{
  "n_kv_head": 8,
  "d_mlp": 1344,
  "vocab_size": 16384,
  "activation": "swiglu",
  "norm_eps": 1e-05,
  "rope_fraction": 1.0,
  "parallel_block": false,
  "init_std_o": 0.0267,
  "lr_mult_o": 0.672,
  "schedule": "wsd",
  "decay_shape": "linear",
  "batch_tokens": 131072,
  "seq_len": 1024,
  "doc_mask": false,
  "steps": 9842
}
MLP neurons of a small language model. Each row is named by its layer, matrix (down: output weights) and neuron, and shows model dimensions 48-175. Each number is 200 + 40 x the weight over its row's rms, rounded and kept within 0 to 999. A neuron's up and down rows have the sign that makes its largest values positive.
After each neuron's rows, "fires before" lists the tokens most often just after its 100 highest values on Wikipedia text that the model never trained on. A number after a token or word is its count.

L4.down1226,173,166,178,285,205,272,172,152,160,185,195,195,181,193,259,248,158,222,210,161,182,249,305,189,199,205,172,170,229,192,224,187,169,186,95,134,195,258,194,191,262,166,199,145,212,245,177,246,288,171,251,191,203,236,218,211,243,166,217,256,189,226,201,203,184,135,249,227,158,229,271,232,231,249,248,178,190,239,149,210,182,178,131,234,149,152,154,279,230,228,219,258,206,192,188,177,225,155,222,216,143,247,247,186,190,180,229,181,251,172,212,198,191,168,131,172,182,286,163,179,241,230,220,207,189,251,242,206
fires before: "–" 15, "1" 13, "2" 13, " | " 12

L7.down1,185,221,186,170,234,206,192,93,130,245,252,167,143,236,222,226,132,221,249,129,197,172,230,158,152,206,226,238,222,262,149,172,112,170,171,178,197,132,224,219,185,178,249,224,258,246,190,208,158,230,168,244,230,197,217,196,186,179,215,142,214,192,178,238,128,192,196,219,228,178,163,209,214,200,154,202,189,209,328,224,214,202,220,169,233,212,174,141,225,170,333,224,271,165,217,185,180,148,164,229,216,210,227,174,255,211,209,236,209,213,190,233,187,254,221,225,201,210,205,183,209,224,224,202,171,148,236,93
fires before: "\n" 58, "\n\n" 34, "- In office " 5

L2.down152,156,245,140,195,277,292,170,157,241,197,190,214,198,204,185,181,222,258,169,204,183,200,184,176,95,168,190,209,185,73,224,217,210,181,157,142,200,227,178,170,192,202,170,168,266,231,283,290,176,160,224,136,141,282,221,158,181,175,257,211,162,244,257,197,183,151,188,194,235,168,344,239,215,184,181,135,177,172,203,232,184,210,200,204,188,245,182,227,238,196,238,271,226,227,176,187,235,117,210,180,205,139,226,196,201,225,152,157,210,140,177,220,253,229,198,196,208,199,244,206,276,231,200,163,175,155,192,180
fires before: " | " 34, "-" 8, " |" 4, " (" 4, "–" 4

L5.down891,155,216,168,200,161,237,98,207,277,160,160,145,227,207,192,262,225,173,192,199,185,124,138,235,87,202,163,196,60,211,200,258,174,222,235,235,152,190,100,221,206,157,197,197,246,176,241,210,107,178,125,210,270,230,256,128,210,177,228,202,185,168,142,231,170,158,158,201,143,217,247,191,163,193,131,215,167,205,119,185,228,260,208,186,186,195,219,181,256,169,211,207,198,219,203,234,151,236,220,251,208,151,183,153,264,155,196,202,280,236,175,212,219,258,212,211,218,229,204,256,223,202,232,257,141,234,235,229
fires before: " | " 35, " |" 18, "2" 6, " | — | " 4

L2.down202,222,212,164,206,213,201,143,130,187,239,170,153,147,140,162,250,160,196,304,228,196,166,188,171,154,246,211,299,240,210,242,205,189,235,225,299,211,197,262,214,208,206,262,184,192,218,195,222,225,120,236,222,209,116,217,239,175,181,154,154,231,207,170,175,162,182,248,224,211,108,198,188,110,168,188,227,155,214,211,283,164,174,167,148,236,230,247,154,206,142,192,206,218,230,226,202,188,127,205,176,226,182,164,182,163,188,227,217,158,176,176,248,194,215,144,132,271,218,215,183,188,149,232,154,281,147,192,205
fires before: "\n" 66, "\n\n" 34

L9.down401,176,147,187,236,159,276,197,273,224,145,216,249,284,187,207,149,265,224,239,194,154,194,183,148,220,180,189,125,147,230,181,273,284,225,175,225,157,214,191,234,140,193,262,184,230,221,217,174,206,273,179,184,171,184,234,169,187,254,252,177,165,241,226,198,195,123,182,255,149,156,171,200,179,213,197,206,175,246,155,109,173,191,252,205,220,269,200,209,207,149,206,236,189,221,234,212,176,121,226,234,178,231,227,299,152,242,221,221,254,179,208,190,233,271,199,181,231,215,237,248,229,239,249,176,202,214,178,190
fires before: "\n" 88, "\n\n" 6

L4.down623,143,191,234,176,164,202,151,182,157,196,184,205,226,269,204,225,159,236,186,262,162,216,175,186,146,194,183,192,225,114,241,206,238,261,185,183,229,184,155,107,200,243,168,195,175,201,221,118,115,191,99,193,218,220,180,199,188,228,204,169,211,244,197,181,156,142,158,152,203,224,180,203,108,201,191,144,185,246,87,225,205,254,236,235,249,199,192,240,177,183,232,242,186,148,162,230,191,174,155,186,202,165,176,159,163,191,171,196,213,215,203,222,251,236,173,224,207,280,242,147,276,224,216,155,144,192,213,198
fires before: "1" 51, "2" 36

L2.down144,232,155,272,146,145,209,127,170,172,168,232,228,263,212,146,109,185,155,185,191,181,232,187,180,148,128,187,223,161,186,186,146,186,201,251,144,166,171,180,202,255,247,164,237,267,251,175,254,230,196,153,285,215,197,218,174,213,205,159,185,135,212,194,218,206,116,197,212,209,223,188,217,197,199,231,161,249,186,246,188,213,229,169,296,222,265,248,218,181,166,214,199,183,252,196,162,205,164,240,219,144,197,183,168,127,259,163,181,142,193,217,185,190,199,169,185,206,157,246,175,127,168,199,169,218,206,259,143
fires before: "2" 22, "1" 21, "5" 4, "22" 4

L4.down902,221,192,228,211,130,177,75,181,166,188,230,175,200,203,191,249,136,189,204,183,212,199,196,242,234,225,247,257,208,225,221,192,178,179,176,224,209,195,299,209,179,214,199,203,342,154,212,113,212,247,176,246,192,191,202,206,148,176,214,244,242,203,273,195,195,203,192,218,258,164,120,192,191,137,190,201,209,171,148,158,241,228,181,135,209,221,207,211,180,258,160,199,178,212,172,263,265,233,239,263,320,153,203,234,223,210,169,203,291,201,245,219,190,152,212,110,167,228,131,213,161,175,222,161,263,196,196,146
fires before: "\n" 22, "; " 13, " |" 10, "1" 7, "2" 5, "0" 5

L9.down1110,146,198,211,242,226,190,205,307,154,207,187,212,194,256,145,160,227,167,171,211,231,210,220,231,216,148,170,212,209,184,299,242,249,221,171,164,201,198,235,183,224,212,155,180,234,244,233,233,249,212,157,189,184,152,147,194,202,166,186,198,219,149,178,195,242,156,215,177,212,205,186,180,203,213,183,241,234,163,213,211,223,209,165,248,152,240,189,239,180,197,174,253,183,205,162,135,251,171,200,170,237,141,147,228,195,121,231,171,124,222,203,151,219,203,238,179,208,218,260,135,217,227,134,197,178,162,199,228
fires before: "2" 24, "1" 22, "14" 5

L2.down621,171,157,186,199,241,208,288,225,151,238,209,262,234,258,206,246,244,171,152,235,196,230,185,225,240,199,242,189,252,179,201,207,140,187,234,296,152,228,214,171,171,233,196,234,245,174,220,194,226,145,115,168,153,153,205,246,142,222,146,167,232,214,129,182,238,198,254,186,236,197,243,198,153,217,186,169,180,199,198,240,182,175,192,218,218,304,169,231,224,89,246,196,250,189,227,187,197,184,172,204,192,189,209,186,176,227,283,173,205,258,227,154,245,225,181,167,154,168,141,126,218,234,237,196,206,181,274,219
fires before: "2" 24, "1" 22, "28" 5

L2.down1033,184,193,168,156,187,226,227,152,192,123,239,151,203,161,179,135,214,174,169,176,223,96,224,168,216,134,163,136,156,141,188,89,215,163,172,211,227,165,175,173,170,196,216,198,297,218,243,229,228,240,204,232,256,207,202,193,201,215,120,227,212,213,209,240,177,74,195,258,112,184,233,198,210,187,201,149,177,231,113,185,200,260,182,197,230,161,185,238,220,193,210,164,196,181,212,227,139,250,181,187,227,135,173,154,152,206,205,216,219,190,199,237,260,228,187,267,232,225,247,214,281,249,242,187,151,224,246,232
fires before: "1" 64, "2" 9

L5.down1282,181,221,266,202,250,258,94,211,206,160,219,154,218,261,198,256,202,244,151,147,203,203,144,160,320,220,284,264,186,177,211,210,186,271,197,205,245,171,205,145,95,221,229,212,277,193,251,180,261,149,156,178,178,166,132,136,143,139,239,240,185,184,221,177,255,255,171,195,215,201,153,204,181,188,210,232,213,181,129,169,219,228,181,140,198,263,246,205,187,214,206,225,229,209,207,167,264,201,178,215,235,174,178,231,185,227,104,247,269,83,213,189,181,216,241,149,154,179,239,254,207,209,166,188,274,214,228,166
fires before: "\n" 62, " ISBN " 7, "\n\n" 5

L5.down1020,268,230,185,236,244,171,202,232,227,201,159,138,248,222,185,229,147,241,202,171,240,251,190,186,293,195,225,191,196,279,188,181,155,160,183,239,141,241,201,180,183,180,185,203,139,161,196,164,220,152,221,208,268,216,150,205,183,160,248,205,184,221,198,151,191,179,207,223,183,189,180,116,245,226,253,187,233,145,212,176,226,231,182,204,172,150,122,200,179,291,214,252,180,269,218,211,218,126,178,218,149,201,186,187,247,223,242,195,72,254,243,258,241,148,216,242,176,215,234,207,271,205,265,134,181,180,225,177
fires before: " | " 55, "." 9, " |  | −" 6, " | Opponent" 4, " |" 4

L2.down1187,183,141,279,222,252,205,178,226,47,214,205,229,196,211,154,226,213,256,260,204,186,221,156,196,184,251,252,241,261,161,180,221,261,243,186,165,215,192,217,216,245,169,191,226,167,256,202,187,198,191,141,207,200,164,134,241,240,190,147,284,139,216,184,217,189,258,132,241,262,202,202,161,190,239,129,181,226,272,167,259,223,172,166,236,178,246,215,191,173,165,237,232,203,207,175,233,162,242,227,223,218,152,252,216,212,172,232,202,193,99,231,220,187,175,202,188,177,233,250,176,232,250,200,180,268,151,175,230
fires before: "1" 17, "2" 16, " | " 11, "." 7, " " 7, "20" 4

L2.down1273,139,158,110,243,175,169,158,188,154,161,178,196,251,178,223,157,166,262,247,196,147,205,207,131,219,217,169,165,143,212,197,206,214,115,213,152,218,215,182,242,224,204,148,143,208,229,155,158,180,285,207,266,245,213,127,167,107,206,213,131,250,249,214,287,229,159,210,184,192,257,255,185,170,180,176,199,199,181,183,110,140,215,191,155,211,130,164,132,123,126,221,176,116,132,211,226,190,143,180,206,149,166,235,139,190,193,263,169,205,216,234,236,256,263,149,192,194,241,294,169,272,209,201,175,167,170,186,190
fires before: "2" 39, "1" 22, " " 4

L7.down246,316,227,148,195,194,207,242,241,229,142,244,197,155,258,236,207,251,192,289,143,213,179,246,205,176,193,198,202,208,187,225,136,228,249,253,210,182,218,229,212,255,165,198,219,230,277,128,230,195,226,234,204,174,207,252,259,184,209,183,217,230,223,222,167,232,224,241,213,223,171,276,149,221,186,155,166,274,136,191,113,191,246,130,227,217,203,156,263,173,176,202,149,217,203,160,225,242,176,189,137,170,199,155,261,189,230,201,202,207,181,256,233,184,205,175,257,161,218,138,214,271,154,226,149,193,149,193,170
fires before: " | " 58, "." 11, " |  | −" 5, "; " 4

L2.down582,140,187,234,181,242,239,207,142,103,217,198,175,240,219,175,179,204,210,186,211,212,164,85,157,165,235,231,138,219,165,276,243,163,215,206,205,193,170,237,175,231,219,180,230,208,243,160,239,158,197,148,177,191,185,176,194,253,186,171,203,236,217,223,207,180,117,192,225,148,180,198,219,131,212,217,163,173,254,209,187,260,244,186,193,197,251,204,218,162,180,257,242,214,158,201,240,154,225,217,196,146,184,217,157,228,130,200,161,206,229,215,210,235,228,232,193,153,164,176,205,243,207,176,218,160,110,250,208
fires before: "2" 47, "1" 18

L2.down592,197,176,192,215,167,207,233,237,86,172,238,208,199,250,223,179,220,224,195,258,171,214,227,216,224,150,215,215,274,235,180,105,196,202,200,224,227,178,147,197,211,135,183,180,247,191,224,194,175,267,164,232,227,265,217,196,163,183,202,180,102,301,144,200,218,156,198,172,221,159,151,188,107,189,158,133,201,242,191,182,232,136,180,107,282,213,228,230,225,203,209,217,179,226,154,214,247,233,190,184,174,212,163,174,121,184,232,210,153,184,198,277,174,107,119,180,199,185,256,216,180,228,136,167,160,237,153,225
fires before: "1" 54, "2" 32

L2.down1044,203,208,257,181,346,219,182,157,215,146,205,210,228,214,153,192,206,167,205,242,198,211,189,245,183,258,181,165,240,173,222,194,121,210,211,241,197,166,223,195,115,180,248,146,236,256,214,189,209,205,201,141,220,223,193,216,197,182,188,170,199,224,146,211,140,187,257,215,248,219,144,172,190,218,231,229,164,271,139,128,163,229,217,218,175,217,159,202,230,203,204,184,152,267,212,214,273,189,149,197,139,247,203,182,163,336,177,171,163,188,240,176,197,130,179,224,144,57,190,202,211,235,140,189,152,161,186,206
fires before: "1" 30, "2" 23, "8" 5

L4.down522,126,206,214,265,196,158,162,162,206,161,187,157,224,217,198,184,217,192,221,153,160,172,203,230,171,172,187,270,211,299,154,167,202,180,200,220,214,172,217,138,163,238,112,159,255,319,245,160,157,218,235,221,151,169,232,247,212,188,164,215,240,229,178,173,204,153,126,183,194,186,208,175,184,201,191,188,144,203,155,171,158,191,169,195,128,175,181,247,246,183,221,173,131,219,200,262,238,186,215,213,181,221,218,163,145,216,170,139,147,188,145,154,149,165,198,215,234,120,204,171,198,157,179,128,204,122,229,221
fires before: " | " 22, "; " 18, "2" 9, "1" 6, " |" 5

L2.down578,205,186,206,176,239,187,130,112,221,130,143,232,217,259,190,155,184,218,204,250,172,184,203,228,226,317,233,170,214,187,222,249,119,275,175,215,101,253,187,161,168,186,206,159,216,210,182,181,227,227,233,234,208,180,222,138,243,203,224,192,255,293,209,182,139,190,191,155,156,195,215,170,188,233,218,158,232,238,235,199,219,191,194,206,300,189,266,116,234,231,264,247,210,208,171,153,259,157,156,201,211,225,143,190,198,221,181,141,233,247,203,211,202,209,155,109,166,194,159,181,163,105,136,157,204,193,232,249
fires before: "2" 40, "1" 30

L5.down1050,140,229,171,193,178,161,156,165,197,162,203,222,251,197,226,237,186,205,235,192,218,198,163,154,220,267,220,254,222,261,219,184,179,189,149,225,150,175,312,204,179,180,194,268,316,204,219,193,231,226,183,254,189,248,157,159,164,176,206,220,194,242,198,228,235,283,121,203,168,141,153,207,188,173,244,170,170,180,195,263,219,223,170,257,201,216,224,132,223,212,210,187,158,182,199,182,191,200,210,231,203,181,197,150,215,219,165,191,262,213,337,186,230,183,216,227,143,246,139,244,198,176,293,145,347,225,187,109
fires before: "\n" 55, "\n\n" 9, " |" 4

L7.down1147,186,231,187,205,201,274,218,143,201,193,142,275,203,129,170,228,187,222,308,91,196,279,232,230,234,233,190,142,253,290,231,245,204,184,130,212,214,223,220,216,257,213,203,218,180,210,211,208,155,176,216,192,154,208,183,193,203,224,252,195,169,243,222,173,216,203,197,246,165,162,268,246,280,194,186,198,240,141,195,149,264,171,207,220,207,249,159,271,286,188,207,239,229,114,208,161,226,155,196,223,160,231,202,191,183,239,208,241,195,152,236,259,296,231,226,261,247,201,207,193,276,187,312,204,240,189,195,171
fires before: "\n" 29, "al" 9, "\n\n" 9, "ent" 4

L2.down31,218,215,154,183,171,201,203,197,235,197,265,202,112,211,254,231,194,214,131,306,174,258,175,270,246,239,188,209,117,199,275,205,184,177,147,156,275,145,155,250,222,255,230,196,247,214,301,289,185,223,233,230,179,208,204,233,192,218,213,176,167,189,191,229,182,209,177,197,207,198,233,208,162,147,164,185,168,145,177,195,177,188,182,250,286,184,150,219,197,219,207,178,157,213,191,147,181,151,186,126,203,229,221,181,234,236,166,191,241,214,147,184,189,200,192,139,240,288,235,255,250,153,138,234,217,221,150,174
fires before: " | " 32, "." 9, "°N " 5, " |" 5, "-" 5, "6" 4

L9.down1316,181,188,154,166,234,110,166,143,169,176,229,187,148,229,160,224,147,168,190,164,204,143,239,189,253,203,244,237,165,217,234,206,220,82,181,213,174,216,160,309,210,193,221,174,207,261,216,157,241,210,233,248,213,207,239,225,240,255,175,168,260,183,196,190,142,263,237,197,247,190,172,129,207,138,209,217,270,220,175,175,149,238,151,169,139,161,191,143,213,188,223,207,137,200,234,167,234,225,199,204,197,193,202,141,180,234,269,208,258,216,242,190,231,219,262,174,156,213,96,82,99,185,173,127,200,197,179,259
fires before: " | \"" 21, "." 19, "1" 11, " | " 8, " \"" 4, " | \"The" 4

L7.down1197,196,176,176,232,222,114,156,195,173,188,265,127,255,141,180,209,201,205,178,231,170,217,263,216,201,241,195,200,204,171,192,226,137,167,221,176,171,155,159,206,238,257,164,206,248,193,191,160,236,266,165,220,134,237,239,180,247,164,135,219,262,198,260,188,230,136,219,185,171,262,198,107,258,152,181,146,276,168,179,202,131,227,281,209,185,152,173,209,183,167,184,235,220,207,172,261,197,204,152,233,141,217,180,203,248,197,230,181,143,244,167,203,188,166,178,208,191,166,170,177,106,195,206,206,152,243,216,212
fires before: "1" 29, "2" 21

L5.down165,167,297,203,195,172,182,97,225,257,161,250,253,217,144,173,130,166,224,237,238,135,164,170,198,227,129,266,203,184,242,123,182,256,173,95,171,164,186,185,192,219,157,155,232,201,185,176,247,139,195,174,190,267,239,169,280,216,174,172,207,183,251,145,234,176,134,142,166,195,139,284,172,147,154,183,176,158,272,159,175,258,133,212,207,201,199,110,255,213,124,230,208,190,234,244,220,206,220,180,184,227,182,154,172,161,220,198,194,129,268,307,180,252,181,239,180,269,221,265,171,149,268,225,225,209,180,275,263
fires before: "1" 43, "2" 14, " Your" 4

L2.down910,196,200,226,203,208,256,263,189,123,141,185,132,193,191,210,230,198,195,272,207,183,215,146,232,182,175,188,250,139,228,299,269,169,229,200,210,172,198,277,244,180,180,167,182,230,280,174,208,189,284,196,199,162,190,182,187,182,212,240,187,264,141,212,228,106,168,230,199,193,167,102,157,263,245,262,190,92,230,173,148,234,171,114,211,180,236,274,157,198,203,189,194,193,195,204,215,196,211,245,220,216,142,128,253,201,244,142,189,217,122,225,267,142,276,174,190,200,146,168,143,165,197,256,248,149,219,204,200
fires before: "2" 53, "1" 41

L9.down624,135,283,229,210,154,155,163,222,183,139,244,240,186,234,231,142,117,207,232,176,280,212,195,287,180,220,266,253,227,121,185,196,137,186,268,143,240,148,210,185,143,217,269,166,230,198,191,217,271,202,175,179,258,216,228,197,217,148,261,179,171,185,63,159,208,185,236,194,113,261,222,132,179,264,222,268,164,232,204,187,176,254,256,98,209,235,178,131,196,193,152,127,188,148,160,187,220,185,168,163,261,214,185,234,264,246,170,228,207,236,286,208,136,164,214,166,213,241,275,158,189,203,155,264,223,185,266,249
fires before: "1" 26, "–" 13, "2" 8, "-" 4

L2.down1274,164,218,213,244,209,208,252,228,124,216,167,205,196,213,134,273,223,183,204,264,171,210,140,128,192,151,254,220,176,179,202,221,165,256,225,168,249,269,186,182,214,256,156,264,176,274,158,226,144,140,153,177,131,92,224,202,269,204,221,200,179,237,159,132,217,234,253,164,196,170,216,197,202,204,215,160,244,254,166,175,217,192,224,239,218,192,208,201,209,177,191,204,169,249,159,217,266,216,259,209,175,219,145,220,263,147,209,147,164,237,199,174,156,238,140,142,158,235,275,201,173,238,200,330,223,179,235,234
fires before: "1" 30, "2" 28, "8" 4

L5.down622,181,136,213,164,179,227,163,203,197,204,165,180,227,151,270,253,244,182,241,195,229,183,169,225,221,262,151,253,281,180,177,189,188,215,171,173,242,166,286,209,203,206,156,206,261,216,224,158,229,221,217,265,208,193,119,180,229,217,309,257,165,203,213,261,159,204,160,238,185,194,177,195,182,164,214,186,160,156,150,286,249,148,201,296,227,180,190,195,207,206,241,214,193,139,167,165,265,252,262,174,281,197,222,202,220,251,213,159,175,153,283,291,198,202,202,223,153,145,149,240,182,253,220,96,260,192,239,157
fires before: "\n" 48, "\n\n" 14, " |" 10, "–" 5

L4.down969,213,243,256,175,191,163,151,191,178,161,204,199,215,184,196,181,181,221,155,270,230,213,149,225,177,225,158,121,133,107,231,191,116,250,229,141,221,167,211,144,265,223,217,236,215,151,158,182,217,187,139,179,187,191,224,214,234,177,193,205,227,226,170,254,235,99,111,204,242,232,164,249,157,193,201,179,200,235,160,201,186,141,217,282,220,243,245,245,157,107,298,167,165,242,161,216,200,235,218,211,145,197,199,164,167,184,225,161,211,178,229,332,260,218,140,79,234,169,138,162,261,195,256,167,159,91,224,145
fires before: "1" 33, "2" 19

L4.down450,275,160,151,240,234,259,218,238,146,191,210,170,178,176,215,179,197,262,157,219,194,195,171,189,238,217,204,201,187,160,244,198,194,211,180,80,242,205,203,278,171,196,204,207,139,160,197,154,203,178,266,134,186,195,154,214,181,182,143,174,196,199,230,210,135,164,234,150,230,162,168,226,225,211,158,185,234,208,189,143,202,141,179,280,231,190,145,179,265,207,238,276,238,170,179,171,180,189,191,174,204,218,182,191,213,175,168,251,136,201,151,230,232,166,231,206,201,167,330,194,198,265,205,193,254,230,229,215
fires before: " | " 34, "-" 24, "." 9

L9.down904,191,219,227,247,241,174,237,252,167,155,218,232,189,255,191,247,212,231,235,195,238,283,234,131,155,157,240,220,177,229,171,255,236,193,202,195,241,178,183,263,163,211,232,267,163,226,162,238,214,245,208,169,197,230,221,187,255,279,232,159,133,216,219,216,234,216,173,94,240,197,184,156,151,203,124,178,216,262,275,112,291,172,228,231,195,165,159,246,89,231,195,214,190,221,191,213,146,113,273,215,196,223,244,196,173,171,250,206,233,243,231,257,201,229,192,232,218,159,145,149,251,169,121,243,213,217,204,204
fires before: "0" 32, "1" 16, "2" 10, "–" 10, "3" 8, "-" 5

L4.down998,136,231,219,212,223,207,215,185,170,142,194,193,193,244,239,216,197,224,224,192,150,196,197,206,193,200,238,234,229,188,185,173,162,154,241,222,168,191,193,204,116,174,191,210,267,201,205,199,150,207,168,168,271,227,184,220,235,181,298,246,237,187,158,202,216,246,223,246,220,153,255,173,154,202,184,199,244,213,230,159,216,228,293,198,207,217,202,128,227,242,213,187,207,223,218,193,150,168,242,270,196,130,183,200,109,185,194,255,242,238,202,162,172,240,269,186,212,191,197,231,166,131,228,154,241,214,215,221
fires before: "\n" 56, "\n\n" 43

L5.down1134,191,195,264,195,221,161,165,185,238,192,185,116,219,103,132,114,111,228,221,224,247,170,208,229,200,182,322,305,187,210,226,220,276,241,176,207,222,207,270,202,174,210,212,198,206,241,239,180,185,136,181,116,177,150,198,180,194,170,242,170,217,234,185,186,216,222,159,208,191,169,201,189,185,218,189,231,258,188,169,146,226,199,233,194,205,189,210,208,286,223,213,206,99,228,186,187,182,278,188,258,252,97,206,249,188,130,192,227,237,212,201,236,259,153,225,144,210,239,226,184,256,158,202,168,194,255,229,247
fires before: "0" 19, "1" 13, "2" 11, "3" 9, "5" 7

L4.down37,241,187,194,125,153,208,208,176,180,150,200,186,269,286,204,216,182,211,171,253,226,216,230,207,191,209,165,229,203,238,192,203,172,223,162,211,212,137,195,177,198,184,197,192,113,186,128,266,239,173,224,195,184,172,169,243,198,134,207,171,206,183,217,187,55,211,194,131,165,172,237,188,189,167,226,177,211,216,188,152,197,172,181,282,190,202,246,236,226,168,203,182,183,273,269,194,210,179,141,239,137,247,250,202,157,237,224,152,134,247,229,112,91,269,246,243,154,228,152,198,161,225,159,128,214,159,218,278
fires before: " ==" 13, "\n\n" 12, "==" 11, "\n" 11, "===" 6

L4.down265,182,193,227,203,164,110,203,172,243,184,249,269,202,197,167,173,205,257,219,170,262,173,232,235,137,244,228,164,188,197,218,218,214,216,172,293,218,217,184,193,176,225,202,207,189,165,224,267,200,191,182,244,170,258,221,198,245,155,191,209,201,254,254,159,244,186,230,173,169,236,203,257,223,196,224,123,190,202,189,149,183,201,247,138,175,231,186,287,208,165,260,175,270,159,147,287,232,174,267,223,145,209,219,205,210,208,227,143,189,196,143,186,131,265,106,217,218,162,179,167,138,228,285,137,190,168,241,219
fires before: "1" 36, "2" 19, "==" 4

L9.down741,158,205,216,234,211,197,146,157,138,267,163,239,204,221,198,193,185,226,159,240,240,136,187,192,209,169,144,290,233,153,216,147,151,148,171,280,204,162,187,176,180,184,148,243,199,190,259,251,121,128,194,173,186,235,265,212,185,246,237,239,187,214,204,103,255,217,248,233,229,217,183,284,184,210,186,175,128,221,233,246,234,126,210,176,232,203,261,174,172,250,188,215,189,216,156,204,266,196,254,177,181,224,220,181,187,207,242,174,218,264,206,217,208,208,191,235,244,208,167,156,166,151,208,230,205,189,216,244
fires before: ", " 53, "." 4

L2.down1255,208,188,243,252,169,197,177,258,141,238,255,173,228,135,221,117,148,149,210,248,116,246,132,180,136,249,172,168,268,216,263,209,162,155,201,212,191,197,186,213,225,225,184,199,220,221,200,196,244,250,240,223,227,118,138,201,186,194,92,159,168,191,205,216,240,172,211,204,209,187,202,240,221,234,254,142,163,228,179,162,189,276,188,197,188,216,275,211,210,171,280,251,189,210,223,289,141,214,223,174,164,205,271,236,120,140,240,180,169,218,163,289,160,198,179,278,163,229,245,113,238,266,231,83,160,126,231,144
fires before: "2" 41, "1" 17, "5" 5

L4.down692,211,208,194,192,168,223,94,208,179,201,199,254,236,230,210,133,144,123,259,265,196,205,169,177,191,198,207,163,192,152,202,203,143,214,193,170,215,122,144,195,227,263,181,163,220,318,250,195,227,250,199,204,184,134,189,278,242,160,193,206,196,217,190,234,88,245,188,201,185,194,148,174,253,210,174,231,245,272,163,226,149,253,179,196,217,151,186,209,101,163,213,171,123,212,121,200,232,215,199,207,207,256,241,198,235,212,226,175,172,209,136,208,210,195,260,237,243,161,207,213,220,189,271,146,125,163,225,183
fires before: "1" 40, "2" 26

L2.down158,191,152,205,177,138,173,211,148,175,239,215,272,301,167,182,185,192,195,144,228,160,186,222,130,184,145,238,167,235,227,232,207,201,249,252,244,192,141,201,167,195,207,132,174,173,222,183,199,159,211,150,278,251,200,187,219,164,215,150,190,237,220,181,158,163,223,150,138,94,180,174,263,186,189,144,159,214,271,166,194,194,199,246,241,174,138,218,170,229,152,243,145,157,150,261,262,265,209,245,194,213,214,176,266,184,181,203,208,190,223,156,268,230,240,206,151,159,225,165,273,159,258,133,142,230,182,126,142
fires before: "2" 39, "1" 28

L2.down1121,150,216,204,131,135,231,205,134,223,217,181,210,167,168,171,186,176,114,129,183,215,196,126,205,200,222,177,217,252,219,163,178,158,271,210,188,209,156,136,138,264,171,252,191,102,236,184,248,274,207,178,194,184,207,210,129,112,184,239,221,230,219,247,191,194,149,286,262,191,169,262,187,231,199,248,280,239,222,225,134,222,205,265,219,139,167,222,167,164,183,176,152,283,152,194,142,126,200,161,174,190,170,203,167,116,252,176,210,123,294,190,133,163,220,227,175,224,196,170,183,177,235,234,236,240,213,215,243
fires before: "\n" 31, "\n\n" 11, " | W " 6, " | L " 5

L2.down1335,211,226,227,201,267,207,181,136,147,157,114,227,234,207,177,226,179,155,243,295,201,235,264,188,258,232,210,171,173,215,265,246,227,185,176,195,160,166,227,140,141,160,202,201,146,157,174,198,196,203,128,191,226,180,169,148,220,199,268,246,171,169,218,266,194,183,234,220,171,167,186,190,202,229,207,186,218,256,192,161,187,234,226,253,206,239,210,179,221,230,251,212,188,167,191,185,209,210,176,206,187,195,193,246,236,173,143,172,267,158,177,214,187,181,153,161,176,187,149,146,179,205,273,210,225,155,261,226
fires before: "1" 52, "2" 32

L2.down240,202,122,157,216,181,224,208,203,105,162,130,173,288,200,257,196,260,249,193,196,179,192,171,188,182,188,144,258,226,227,218,129,224,246,204,207,257,128,89,169,248,201,169,235,209,225,184,149,179,203,110,221,256,207,210,165,245,162,124,201,135,248,182,177,161,185,206,146,245,188,179,259,121,218,175,185,255,185,197,200,237,225,170,179,235,280,247,204,167,216,251,228,88,184,210,176,189,151,203,178,192,125,252,245,211,168,216,111,179,187,227,273,200,184,249,235,184,209,220,189,186,248,222,224,203,204,208,192
fires before: "1" 35, "2" 33

L9.down708,221,236,244,238,225,184,229,191,152,238,143,191,208,198,214,181,187,214,228,185,251,239,224,211,283,123,234,157,166,184,134,182,165,199,156,245,240,196,198,222,184,226,209,197,188,277,241,217,243,274,210,137,207,209,245,187,259,264,193,202,188,280,225,157,244,173,148,242,237,221,236,287,142,204,227,177,197,118,229,132,184,120,255,226,236,217,214,240,142,276,156,180,132,185,250,200,164,158,210,182,206,232,217,122,216,158,234,175,185,192,216,197,198,238,213,242,241,227,203,192,183,173,118,212,173,175,231,150
fires before: "–" 39, "6" 10, ", " 7